python train.py --hidden_size=256 --num_attention_heads=4 --vocab_size=1024 --norm="rmsnorm" --norm_place="pre" --norm_eps=1e-06 --attn_scale=0.139 --bias="all" --tie_word_embeddings=true --parallel_block=true --init="uniform" --init_std_qkv=0.0217 --init_std_o=0.00463 --dataset="wikipedia_en"
MLP neurons of a small language model. Each row is named by its layer, matrix (gate and up: input weights) and neuron, and shows model dimensions 32-127. Each number is 128 + 32 x the weight over its row's rms, rounded and kept within 0 to 255. Numbers have three digits each. A neuron's up and down rows have the sign that makes its largest values positive.
After each neuron's rows, "fires on" lists the tokens most often at its 100 highest values on Wikipedia text that the model never trained on. A number after a token or word is its count.

L5.gate310:110104120110138085116123121064157137138109139083090115102165102073139160137138051108092127195170162145092105154138097078172104136165097082148132061154167127085073117146081147108139102089136090112109143105052102149109136108080148204130138144156069044091118115127089124106127140194160092141
L5.up310:080103150110082121119087056122153137093108125115062132065135139101179145169170030104160121138153099153154104149078080081168144136150097104141121086165111089118058124120139131108113129147133058138114165114066077082111125114131110178132086116120122114103147095086064123109143130162139164181
fires on: " off" 46, " serv" 33, "ust" 10, "ment" 4

L6.gate528:072124138155168104158138097106098133142153178083095118127106093153175134162152146055122123139196158149097051098113120139174125150103127138077137172155187104151161100163133135088093137142087148190159103117149157121173078153124170139119102071140085062178118128099141165146149138133125082124
L6.up528:159125139192092208140151169163106117098184085132140121168093141147094172116114118098137148114137154128090113121127190105179156155109128137120077202072094124145145122172192130070134076070182096115118156112110149153170156144180112109103155105101113137095104121141090151105111046071118136156
fires on: "ost" 12, "ly" 10, "ast" 10, "ver" 10, "ely" 9, "ess" 9

L5.gate131:072173119082164111097097082137107133092139139106122171135093116147147124102057086149191117182157167121111153127184197104201121160146062098119085094151131178099097165128175139080186138132182125117109142050092131157096153133139165096156168161122147095110093064125110127154164169131087165109
L5.up131:131115115103102139094164121189154109111085084146137105106108122143075130140099130065166159095129142127076128135101114118119129144117102159105105128154181080071115150128101151139163122093091139109119122120125144153139121125085163121114145155115093096107087100161188155107153121199081136135
fires on: "ur" 90, "ber" 5, "enc" 4

L6.gate415:115069100148149138161109105178164080131158163089123106140080127151098185093111106130111115160179154092078061117200149149109164134140181187149137145162176158104137143130086126074128123135155090121112169098013163142114132120131110103136112025127108109094153088106065126201136135116142087101
L6.up415:134154126142120130171113101170142066112168140108147100134134110127163183118130111138101105146146146089107092141116149131083137133108146175150114085146095146163175163131104112132095091113117096092084104139112164120137115152159080107143127080174205093119136100111075103201049168071129050087
fires on: " V" 88, "V" 12

L5.gate271:108168107144128152106125110162151105075111127045062119064181119128121180103139124101095146095178140109109058077117157099180154186122147132134152183118098129130158127193085147083119113125124118211183127162141141065199142104111148161120139115112103099119113094139112179164152116107092143152
L5.up271:104130104159131159102160119161153170120088161140124099079139105069145115100134106138142214127104155152123126125130126064163117122112126159091171170164139116130124165167144064031129118109131186183159117142136117126170077116111124136147123111146112150118072083146165151143149130096102157172
fires on: "om" 18, "y" 17, "ver" 15, "ast" 9, "en" 7, "t" 6

L6.gate227:064156139182172159170086185097166103125143175104079104155101110119146202151186110092101101205146123099081110154153186157120090123109080180098182117140149110100126105135128125040197090162084138146134126108106160140108134111085125094113100099119095033141122113094123169143083093125122138129
L6.up227:093193091174147134110140137092129156134143105144131081097150120143148156144123137059080172158152106099160132112126162171160117149103144164137071181076117115103130102175153215094151083136090169184114142126165146130163139146183115107118121152107139088135140059137086054104189139181076124159
fires on: ":" 20, "y" 14, "ely" 9, " to" 9, "ly" 9, "," 8

L5.gate661:123053100070191110131125160159122148181079089111117153147121106185134148111094150113160181135170159143125099110165165103146122143097111118153162126166147154118123123157072172116159150106172133110144146124065106113155140137109125144148171156144122066142149147138120130162139161164161111049
L5.up661:211093110138110165146133085183126116115099059122108132172154110147118079139099141132174142149154127105049083120118117114167112056052136111142117128139093138147120134149129127134219110134202119106160079130106167153145106103130138132148126132156140085156133091130122106138124157068091116134
fires on: "ver" 34, "eb" 22, "ur" 15, "as" 11, "z" 6

L6.gate554:114149082119152134189145173168137157112110152101110146123144098126104161140040059107104094190167150144073038107181098131141125143137127178079172153171110161098151150141095130117120140165146115143137126098100153089163163103083104125138133128110069082139133141096096127112077142091135095095
L6.up554:157151086128134160168167121158099171108123159128121133193140150121067166098055102115142100171128148163080077131174115135175136152091152175118166132166150158117109186097111114087115155201143163152163121138126185102160138108112104125119134138162090076129152119112097147090073109091169111055
fires on: " v" 60, " V" 17, "v" 4

L5.gate495:133109129085093116149116113061116148109124141111105172071116121138121126139106108156179134154157166110098110089088126132133066171120155168169188122139148176115136087179127107105105109126079105098123186102116093182134130079166126132137152125167148124133081102136053139152153172108142132089
L5.up495:185119067125081129116198142114149154121147118153148204077159135080103131158071142130144104089191102191094114100133065125110124093063147116208065099133134146158060093144114144142139117086148043133133136137158091070109067128114086154097143143088097139145124117164095153124112137111165091149
fires on: "n" 58, "e" 28, "'" 5

L2.gate500:106129095161132144151093109161100148108107128142100103169062085150129163133175157127119118123179119095108136129160160124143132130108075111116105098155107157151173082131096165071157120068151126144185142136110120149171126172122136111126159093129104146049105120077140153121120160152086157064
L2.up500:130081127194170130198151121164131126064153143138105139164111094184045173075054164121142146110136109161158131078149118176126058107057080139117122133120066098103158120121112191144130087091088154141118108136149139150123148149133160143105141139121112127112117123147144143057151167202052186150
fires on: "ul" 68, "ur" 15, "ific" 12, "&" 5

L5.gate680:105126166092127116146185135135107126104125163142051142116133100116100126157154093151078153158147162161111143123115182123109093122143100160117166103160182156129141133224064172105081123094047093153139169097079119180130125104121116164160171093175113053130151115142115112166124120144138181104
L5.up680:111124126084114121099155119135018090124066151141099111101121126099137122135164134090111130177171116088102137165150181089184127157188118190147113125136106144107123156115096071155079101092094195100171091132095103193097148110130147129161200156148102159131102131172108149177121190118160148115
fires on: "y" 30, "am" 18, "um" 10, "d" 6, "ul" 5

L6.gate317:102137105090157094138105089126128088114120094081130113160080093161164136085147119138138132189094122170096165138125106133088151136101093091086121081135103153069111149144124100106179108123068120127141152045082136174083084112067087162146118092170107102142138121071086073135102192116124147176
L6.up317:082107161129165172141136090125127124058081098160151186112098101107143163096123116132153191154175102116120127148066126116167121086141071139129137153106081129117113108085090094109178193119129163082157093092137111144133113156142159115102075104131186108094090089165140109117170121155055112110
fires on: "fer" 24, "ib" 18, "ing" 10, "ur" 9, "vi" 8, "s" 8

L5.gate676:100135124068184126147151150150142129092131095110043129062096117159118078093134099122142184152153157163108111147161112125175134130126110126125141177141186112133127049091091097089099126097142093115131117104101124138102130110089189141154207154171104071132114093130105184177111141181126160145
L5.up676:090146164129120158106124112137201156056079103107121141145105116145095145098044086087161127138164144154109147124155129092181111121108070113098085188120079065133150158150108109174108076144138113110122161187146116066142098090123113129107181165050110159126097124136100178102115172176156132131
fires on: "er" 31, "ober" 17, "–" 10, "ist" 9, "eat" 5, "ber" 4

L6.gate591:063062134098107116089117110147087103090160183108043137130120080057127145176114079160127119151102083152133103112097136108120100166100130199142187113124127107089157069176112093085091134096163117139100151114096110171119146130077132138179169118119110071114108148065145092112117129111176117096
L6.up591:125108086188154144097174091103124140153134141073109111191153147109105117120132133115111079161146152130098141163195067149124118097118139131131170103116132132095098154099111108110136123117173170143082054109149122175136166114092145169117150151123114086108185111104135099129096112115123139110
fires on: "el" 40, "it" 34, "v" 6, "ul" 6

L5.gate229:116168148124096075113112141064133099132128139124055109111147089187214125135162111132029154146127163174124119111103121136139117159136158124098168107196154144137134155187082134051111094143061122125179178128089139111098153093133108129120140085135163113178097063123096125170118127148103153158
L5.up229:154095131100179117118156139083151152098076155099134214189153121147157086106075122142144124149153112087088158106105175158117096140126119109076158117133102114087113161110059114162118171181127154125201155065078121157120098091115073144168145147128116099158152107135140115155147163138079145073
fires on: "ord" 16, "am" 9, "ry" 9, "y" 9, "om" 8, "on" 7

L5.gate358:144107135130165153138151146161130164045082205112144167105130109144121168130153098070154075104195190163121102136178120094061176157135092164136096107157167097102112104114135131077113118137120108172136193134124101107125123147202101185147120093087139113131110141068125120134057096153124118127
L5.up358:128113103191121130105142121184146144103129157143170129139137120168142130126123167101148137093115136185124131121166113128145144173129100084106078166183120135172146158092218146110181072093143142088086150186142146116148165141158036157116172136093061179099162163110078205084101110107129152106
fires on: " th" 50, "ast" 37, " more" 10

L5.gate0:123142120096153151189080148106156122106170122080079145084150089148110075148099101130108091151149186083096117123171159133133091164151075101142123137154093190135118185126106167096155105110108071138155137075093089144090150113137150162159168076147128073154103072111087159129129117126107110111
L5.up0:094097102172097154135183145114143158142145089128126128154130138128138152125122104075115109094137131140089069088148125181110171157072120124092098142125160175130112130134102181118094130122119147135112126115134144125165083143160130163130094076171068107098135098129170135152078086092141073106
fires on: "ed" 27, "oy" 15, "ther" 13, "ob" 11, "ur" 10, "ok" 4

L5.gate245:114184143155134102163133119134159102082078151096156087135118074091118171164151124090101116133128108155141059088108171146076109130145112160150118153148160113065180138166076126068076200109075163175136108122133170166140127130145139146108073104123092075152132139109075187105075081149112072083
L5.up245:097117141123181132134130121095093100110090134128108146146133135162119112110139082112175110102145146088061076115111149086096161110135165103126099151083107124087242115161132131085132185163124140155059134092096180156099115115124136126144087156141114163137196120113065117170136144124138111123
fires on: "v" 44, " b" 19, "-" 15, "a" 10, " v" 7

L5.gate606:132131111132179128130183131110140039172174078105124162122102071153110126114088137089193138160131136094083126138155120125117149182177150132148097132099132159151084088112089139085133137160132055148141177140142145115145155085113095106164150155120222074164149066135098121161131153106166160114
L5.up606:114109157128076087127139133137139133079057066141094150096117130120061102175087153143091157107173101134148163125105085130139093142026183148184165093169043099146109125139091126133132116094100118144137134123141105112137111072102131081128097172140112178207120153164169132089154155164193124172
fires on: " also" 19, "e" 19, "l" 16, "n" 7, "ro" 7, "ri" 6

L2.gate583:074118154136108191113118128192148105093156136088141189081141057162162131138090118172143149122171160129123140130180109111104104148062141086186137102139101106215129120141080161148158182076092085070131117109134115050101158097140173136134132143140135114094109121129158122154066119102064142123
L2.up583:113141124130122195102189115130103136123113145096135222141118142120154097113090113125131052076084117141118069180128116107138161098094116121117147113112107092109184093108144144145134107120109111117127126131136083195022086203115094102152141083159161159103086090106094152141080117078094152159
fires on: "am" 26, "on" 21, "il" 15, "ur" 9, "ill" 7, " 1" 4

L8.gate654:131127091102127124132111143105082137110143122149143152151113103124114172141113090092106145161148147141111113124126214064139090171112065078121105076124135121129099158135096137111167144130123161148235170090098111114163134105110185123141186107100096112133110102122178167130166117159093133181
L8.up654:162088094140135169130128131186165105152132089177104188147151132136100134120114109087134116084114120109171080094074158099154119166153151122141052120112139104139125104151129095112135124133073119174170164194140093079141048155169124090105112086150170085102143078127178161176087111114078113152
fires on: "y" 26, "ur" 13, "h" 11, "her" 10, "ly" 7, "le" 5

L5.gate420:122102119181151106106135185156131089134127141053121052149099073174117122127170107131149134143151169163071119123151122079088197104075107171129137115062124146146116093137144105100089139147138080127133059085096110124131090038119128162134130120098108192163101093064084182153113168144107053123
L5.up420:109102160195126177104123119166143121128153104120178138122086102172106155136128116121140132113162126084125188053076111071165133158105092131105081110102091105137165084123174095097077172151176060157107147176108167080167130124108226164166139188127166133090108084153130109091162126072135131122
fires on: "it" 58, "et" 18, "ver" 10, "ost" 4

L2.gate252:058103100127113123107165200109125152176155130101083166182114073130097136168157141110159159157128102175173120118183112099093120167092166111149108184146183149174149172140146169142142166111108081104174158147109107078131145148126155135165193085085081102137109183158083123145135109178157110137
L2.up252:038147158141171145166134171124123129165092055113177146157120060166117134129145127124128165109151106132146129089188103117108124102058172107117127128070156132177134120160180148183073166138121140099174116094092120091165177124164174161149168129133093123132111125146172139100176066201118085169
fires on: "c" 77, "ac" 10, "ch" 5, " Sc" 4

L8.gate181:092146108130099142133120115061133130120151134165158162076151133121145092162097123150195132177131149140058137105131135104063136123148155161120149163149099229157137128141138114079142089070160110122105146134119150128114139130134152136155124112176086071069151137093106138114111133132075081124
L8.up181:134117107172093127152163049122140122116141081169151131168143161088103084180095167136152134079096083164182110114145137085091130118114191148204142138120134205157160114073156143133194111120136077093133097138152118100139111179163145135145076134134123145138106128156130139085146178121117105166
fires on: "n" 25, "oun" 17, " N" 13, " R" 11, "x" 5, "un" 4

L8.gate207:072183133092191123107102124088177056150133066149106088080127095098089181129157182120103057119084109163137085116117143136136163167111177168095134121135094143143129128136112158144075129115170129099072125105091060159073102192113168087113104071146077120124083112131161097159110112061076082104
L8.up207:119172099158122182085164135182143093081150135097079108099192136098140072128148095075171165068167122112173111136079128154110120106148134177147136137138069151128177133151115120085158132054134108081103107151141115095108106190137092107128117121108113069085181129083103127124159054095090117125
fires on: "b" 13, "a" 13, "ra" 13, "ib" 9, "el" 8, "f" 4

L8.gate167:128141112114170096084161198072148088123066123138108113137143075122122131080137137039175100112143124091117172140126150160161090106112099137075140134144085138107151094123119057107125146111132129112114180152081082153177128144078158160132148115055066082116110108153165118116172128112117114094
L8.up167:057182120157090137085117119119143145046096114158079158108134114136186131125127133108194070129131144152153172134095141163105161163126139137145067134126120166142081134145129110082171127067144139147154113181136108164156153113213067116110098097172189162118147113128100099097165120086119120153
fires on: "b" 21, " s" 15, "e" 11, "ib" 9, "s" 9, "ph" 6

L2.gate525:077128141131169124068086113146169109122148076134110170134187065178131097115146149127137170074180130128148064088138140077128100084088108173119200127144108103182102096099120132119174142132107125123174095131073172090103189178128161046128122116108189134103118122133123166161125181081115081111
L2.up525:131135124164148149098161101158044096099126078160074118116092124144147111146174106138145112145148096155138106154140178173127159173091119088136106119161097154147123130124117138119153099144146133054157108204115102132074122162135112088097100068093159089155156157070061085144124169102134068156
fires on: "ort" 14, "ear" 12, "ur" 12, "am" 8, "our" 7, "ain" 5